config.yaml
activation: "geglu"
bias: "none"
init_std_o: 0.00702
MLP neurons of a small language model. Each row is named by its layer, matrix (gate and up: input weights) and neuron, and shows model dimensions 16-207. Each number is 128 + 24 x the weight over its row's rms, rounded and kept within 0 to 255. Numbers have three digits each. A neuron's up and down rows have the sign that makes its largest values positive.
Before each neuron's rows, "fires on" lists the tokens most often at its 100 highest values on Wikipedia text that the model never trained on.

fires on: "i", "s", "r", "b"
L2.gate299:121147098127129129133162114108128136151142130126145150156088140139061139140100124065152133113121137123116104119112128111091139117101151171169158133132141098139118128102128070096132091151153140099140128138118155137168116072167093082118107170124136092078167140114126109117153118136131118155127127129124131129114125114147147132166135062140111125147155117137142100113125132119164107113166084133113122125128168123142147161146159072138087135118142184120126084084124140200128116109141163125124076079104099120113123155087151136091129119111123101147155140102150094131128152137103122160
L2.up299:122150130095134157134096082139114088105117091141147135117130121102136112140127133134094109131090168133125115095134135137139142128121151133146102138152159137087134133114078131119120117075117134095113138153163112129125114115130090104105126141138158084109110115081125114157099106154151108148129135143108169092122171146177141167130104100169105125155181123162114162086109116120172127145111130111122113116137140131114135084107151109113122139126108155125145126131170097153082122146174152125149128107144103167129092124115106140117136128147144132127131117065161140162127110114072121149

fires on: "l"
L2.gate421:134112115174130118098157117086089151090102149141140104168112159141109141129098107165125146152177102108108093124142132121095141146071161144096108131122154131175133111133127155163154138100131159134149104123128103129137099101110120108132116151135118131103113147081128165172126146116139116141100107130138152125100125138138117109139118156149187139115125146134131105112164078127125137138149125155137144158082108126127104092155131143089149138120060158132134083113142151154106085136142121137170130129119121110120144173148141159090146158160121134082110126147174119159052127140156172122
L2.up421:129116134122102152114144092141120134151120137151138146138129156089138114112088137166144114136119124104132125101133166149114107119144160163078095150122098086119143127093139146138100107066124081128117107111152155131106102097134143150114144098198130191129103083138153136188154122134111155103136106066125109122127092129114158107115103124100085111074103134138132116125148153113124156132114088184102109108147130102169158144121168120151110116145152120128128120125149123142148195117165127126182137149107154082134140080158089115145102087095149112142137088132109127109114168131125116124

fires on: " o", "O", " O"
L2.gate219:094137150137158105114142093144128087122132127128111125126152149124144168140114103135180137110109104193111120137107090112115166159150105159124140136142148110099137146124158189114132096146106114087113143091104137140122098095083134159113104135093153181118123074131096145116119130164122058137101141154138137125127134130113165112146077100087161160112124098092170112135121126094139095171181165126131146096159105124151135110142099172115128120124114089113140132128092111145163129107128080125128093145107127089133097164099116104113111138135177134112128123132118115102135140135122096148
L2.up219:149135098173098098112151092082102117135157123128128132118154129134102133118166156152142143142117078153113120146146122110133157107148137151161106146111172120126135118156153108114117095142092109098104141136158175101193129114094144129138085083111146152113153129142117106130139127146159137153127140133131127147088120114157143107118107084142135138118154100125135125140134116172156172151125131135109158132129150148119155164089109101096104113102125115120133168124115125124190082113139138167101130134135114144165104157151156150136155121150102119143079139121131073126126180186157136124

fires on: "ich", "om", "00", "am", "P", "9"
L6.gate123:105093170105101137122150090143119153154150090123149139071168159117159123090146119126097126127165112122151145124142143096171131118143132096152097136107158104140118128105089143123139111155138125104143121106122120106128110138178098101133143148115145159112129123162127183141149109143155135105162134116112111154074141148115095170128094158168123122144163107137123122111107120137112136131162089166143143137137146089080140116131134140173128138138149118083088169105156129099142158136139161156112195121106127105076141132154112117126111138146117135098165115138136132134145141154174095097
L6.up123:163091081100092141180117155138150151118128137120138107116091121093073166108193162079073141147130129077089129133145142143168118161162089110104124112156113114144143179139108118154136128164139121121076163147130137129134162117092126071162136154084109122079172123116158130139146155129147103133143122115109145124137080141115127136129146144107117104116113139128168149144145138120160121134118138129128133118102135117123115134085128131138139158145124128092157117145131154102105129102132148158139092125105138104078079127163126131097110115130123131107116110138133136089116118122056146121

fires on: "_", "ia", " or", "ore", "=", "ine"
L5.gate261:087158142145132093151092123132085149158115126100151139174157120134156139138148148129128136153131168160145098127134075076100153155156131100160133156139129167137101156095108123119117154101159124160077130130173145122143126112100126096129126130110103140130106162142141130121132137154092136080159118152155086119151100135156167124178116105122142127117144095183134050128113120110133157124110125135096124125157123108153125178169105160132087126151123104121139141101164149126142129107115094105099119133108106136128117132112111100133105104099138126110143157180134124114139147112156118104
L5.up261:115166102133146121139146155114110090105117127138136131185113112120162100130129086091163183160081147149118129152160127122094140116087126106135135090131106150139134113180081162156126130145140070134149140130139129152146137127134152109108132139113153131119123106137100145083159132159131112090095123124176084107102054127136155130122113097122161128098151124128140123108146146188103162120103119147129141111121114106118142172134124111135136148145163182149163125083154158152111142136144139127091137131130138130119161153109125098173097111133133111136148116133133061168116099108118134102

fires on: "ag", "i", "6", "l", "j", " 202"
L2.gate12:144137096166144101124127148161125157147127124150145104134129124116120133117127118135149108116138130137128142170154110127111167143118167120121144146108180121112150142115137121167104115144167092124100109134138067129164180126113118084124121097153126096068127150121122118113145094157135159130154162117145114114154120165131105134132101127174101097108173132134120090052146109111152136140088147139138112107115143151082120150214123112133137177100134142152120122123115105138170136111133163148141140169153115148132122135147085138153144147104087141100077111096112106133129091140152109123
L2.up12:099121081112130141107138114089152115118131132153165106116119104106131141158125127130120187129137153146111130117157106076113113139119138123166085141119086069148167166101107107127088101145148119147152104101138104118090092113120141156070133143134133092112125108068117169114121108156098110131148117127100168157124109167077129120145163132106116097108163130138097142117094113117136088100137124130146182113120140096097115106095164152153137104115136139173141135150111173128118164119141094127095150157115133130138133122136126131155127137147126186093127128152125133142041114124157136160

fires on: " In", "-", " C"
L4.gate593:089114122127117172141149151097132086142160138114104127155131103104121102125125160100121181115121170136133191155114129105150080128159123130096114106148114070133117124130141184149108131120124072135130130157147133133124179126165130131129113126113135094151143184113134134126092098142146144131128099143093164091141108123145093132088134125148126126115119125145120146102114158159134117116145090179140143095134145123114132136148099131179105128145095130136103140115094118092169166128129159123130110099169109123135115133090124084144147109131118135120075131156157144105138124122128090173
L4.up593:119104134076135139136106216119157117152105131132142138133187084140173117122127089179160164156098136128152129163119104152159116123115105153140150139141093114120136159115166086119160106123106084098154126069132146105129125092124157109132108095163096086108159109148146129095133134109143117158111114088114094143148151139158112129131137125145125138098133086145138124157117073147107102099151089132155149121100142146084161139161132137055140122096084161117150143118109145132126140097122168116132129152127150107165131119127138096115173094122121133128139180128112159103135097131134119136

fires on: "9", "00", "ent", "0"
L2.gate380:134100110166130125115126121158132119110150183126176079141105142118141136121115111147126107100113111098153142134144119127190124151136130134138157097092140148134127135125075142130166129155157147197188097101137130096108102117077149067124133146098110104156138126106141144082092149100068151116145118100100128136130129144132112148151172129124119116139116112142159162088098172116106118107172100162137120114112155125133153133124130170167133134133082087121099118126128099113103164126155125144115179128105093131120086131107128154147124082157115173127122166150116106126097120089104142143
L2.up380:145096095131128164098116169124132143146114178149116062164111143145118155108132106115096106139143103066112124114144145117173167154167108088156097141106104144094146172161130165101134144142117138109120129154103110083155107108155125145139124116173154121154156125160158126122117086101119153095146159168102126145106103137127085122142192114106207120124095125158161115168118127152144174152109130118127135092124140114170151130112105150119097152116105135115102138134102126144128150164125129118101125127111124126113130132122131084124110087125114146154082090111147130123108143117121115136

fires on: "-", " that", ":", "."
L9.gate185:099128067126077115105154148102127129137127113118156084079128153120093092075108122126084110121119118101109110130106143109087122149106102138121097101096142157155119163152181114073132156102114094148150145157168093115109117152121122140169137053136111129144146145156138085103115139164146136146156105156129109130131117100115183117138127155139156150129125108144133155108113080138122112157130149093108134123116169065142169140132104106097146133127116151124157126133129107115139159096090166110132121099151110169166132122120115128115091133168145127124140146099138172133126086129131098138
L9.up185:121165140136103115127130157119141193136145130111152092147131126082161145130159140114104126127124087129119140121139142163169067122118114151127132131100123116102109154105127143135095109098125162092151133135120101172114136146116151114105127160128068120121157173137128093117128146106160143079153135077138146134108128073130170137132117122167123165108143150109103154120108145123125070126119089150195135118172159122082106086111134103115120157141118126142159130162150111072120138126115145168129146162159126140172155138078140121135096096115157123115134112129120136089127122120132136130

fires on: "s", "c", "i", "u", "ed", "ir"
L4.gate608:134120122146101137149099123154141147155143139103155081173137140112133097142106122123139122148135168074084107119110148106105137107161168123125130133138109146113150124110134119132113141136145144123116140116129136100128136141133126132143084062097132102170116118124105119097118095138103103128116133132188154126135156139120122118151119095138100122119140080140126093095120090152119127162146133167092164088087095121127110078167139094121146131123170141112108119114103177176108134117069113127123119125132147143128151149089113136153145160121115127127096113136121096146070135095129087210
L4.up608:130123093100122140113119129120124140142143172117122125131120137101151128104107139119152148118120137124124178118115113142075150143148115124122131113135123133109135143071148102101150151111103118117116088174145147121089126094102141117121121070112157066131136121090148126145132083093161105135128138158155118133100181125121156092129075156101113153155145139145159129139125128148126104137128146110140118184125155141109126144184141174128147098086148138147167111068164142148090112110141099158128109113178145157136111089091114134106181155145087100094156169099130132170171135166082135133

fires on: "ist", "s", "ir", "ul", "ut"
L4.gate625:138090136076122139134111072148127116145110117123164102147121105163164148128140137093149140120147156134112155145157112150148140132232131142158114137107103094122151146153135087116128126144112126143102143119102136135182146141121133153109121163149115116142106094088115094152109148132174153121136144127143105115092133114093112120141135166165126130127114152141136132137166103128138121111114136140100140133124144117156172165120153108148099154123138121079115133117124126119153128101118099132127134110112138127141142198115105152155122140126159124135107126147140114071098120132150117162
L4.up625:138123081118112149090126107152140094107151075135112155147145118127137121116124145172130150130098136156090144163181110128149132120127121126115143119120140118119141147099115129125085139123150157151174103119141177119148098117139167150104174146114142131148125128108124171159117140125147111085085116097151155109115163161111114133180154090120173142113138134087142082116165131168081101110152124110106133066153117156110162137131124094107140128134084116115127120148132150122132117133175143122114069095118105106090093133133148161112128155145138139128097137162210153147147118128103155121

fires on: "ac", "c", "p"
L4.gate254:152127138128144167101140077093146166122143155105129158123108115102108153099137108122152116119132136153121166112146155139098121168112116123160107123097133138164095160109130119120176114190171157114136134154111152123112109134118140085151102133128114135107155121099114141132118127156145135119106092144127107097128139083083112148172115150127092149121122122147099118154114124155172125155144126127101152147158101153109123084100099147174146091116120106159135140046141110143152146120152107103149142133143185141121092114181140128108117139115158137166106117111154178118139103132125140107
L4.up254:146135108135161184158099124116096141137106144116142126154128114154087115161138136099100138134111165123100121115162151135114113137117132104105123154125112128135140144136112093119192119162101120182141139101111124098173110094111162142107097172138093107135142142146109164119153113105189112144127107111146128126154126103187096166144093117121174175151126093154120134155152146083121114128112088118134146109153108107118141123103084115138126136154117116115136109114147098148165107073120123132140156160145145136087138073111130118133109140114128121168138080146136140130167113119113086121

fires on: "-"
L6.gate446:129122138100107121115143177155172132136135121114108126133133144104139112127096166099121146115103162098120107114152165090172114132128087122154096139115156115178163114115168115121125156122138121151164118147128108116116145115118157111083144100125117161157153129106148076111197073100148109170115139168148088123158141124143124128099110106131156153121136143132121166154144159132134147086121135109130149144116130121103096120124152145116131118130133161131124122108139104085159115110156127106117149143123095127190124093088135105141133056154085133124126105138149112136130141173121096097
L6.up446:077129146116115170113132158122094133115144103102139138130172123128159117174122076131161153138075129094132142096105114168130127103156094170139101115099137066114139140108122124101150118111108133113136135148124104145115156139140167181142155124114141106134128084137130119079107116127122118145131099119135143113137139133141147137160112130115132162102132135137134188085166110112160092092117094090117115168116105110093135187164156109141120137169072104135133138094136098131098128125149144139141137150103120137140152192138140120139099118120142116140172126142091102053149131105106151102

fires on: "or", "h", "i", "p", "ol", "oun"
L4.gate590:165133113174105105139121088101160105094123118126129166121157087124104205092136131116119098134117132095176162098135114154151122111104117131118128090142091137139098075123137188119112131160160121134101136142120107100136108150155162139122156120118160186119146129129119122080141153122114107134156132112143171119155155127119149158080135136117164099107139122146143096143151097150168147137102123112141140124145111148121109155119147106095181109154131133128136097095118139079110136141139115114149111135156155111094134137153130129135144137180119124174125111116125160111131119093132109133
L4.up590:122162113156134141112101133150145166125143139131072135141129147162120136146138149168132162105075132111115142107132141130139156108125124099082122124125121143142138117135134109153145115162109123139134155119114093105151149149127158153140091107118114146096138109142136152113156123137115150135145109147110097117079117136143095135186169111140137114157153146157075185094129155154109086127097131127147087068158112106138117151175100129129118138158064149121145132097150127143130092131109161103098126085090111070155137077112124119127114157114123132130097175145129128063164132141117103146

fires on: "ar", "ity", "–", "ight", " O", "ion"
L4.gate595:142139159108130147102153086122143107147153102122085151118128156145146150106139143087158083126114113141096111125135103151133129116154164177105134058108118080128130117093144128136139104121103102158108122111141124145131106107137132155138107124151146156128107161072150128099154135108108115123159145137162161091130103135118172111083119126164159138089145116136138129112117135107130162098154132100130174136174114173146122154145110123121086087111135077125116155108127130152136135128111150138136144134140119141156102161088124125131101104140166130106152134119153121141155173170186097134
L4.up595:126127100164101179102150138086123129097133109117111153127129133122090148143121134093142113125121116102124114149157137112092166074121136158125074134101164128080100134130145068125121115092128122160079115132130113146123122145148115121105126107152133153150154093124096127123159161130166104119168161155145118131139127110122149150123189120178135110085155158127184129090143103136115117125128106156097135124126091131165110165123143104187104106119140111130133101118086130154118103137202143173124151149118116090140134148107097108164120167098109132153140101145133105140087143108119133146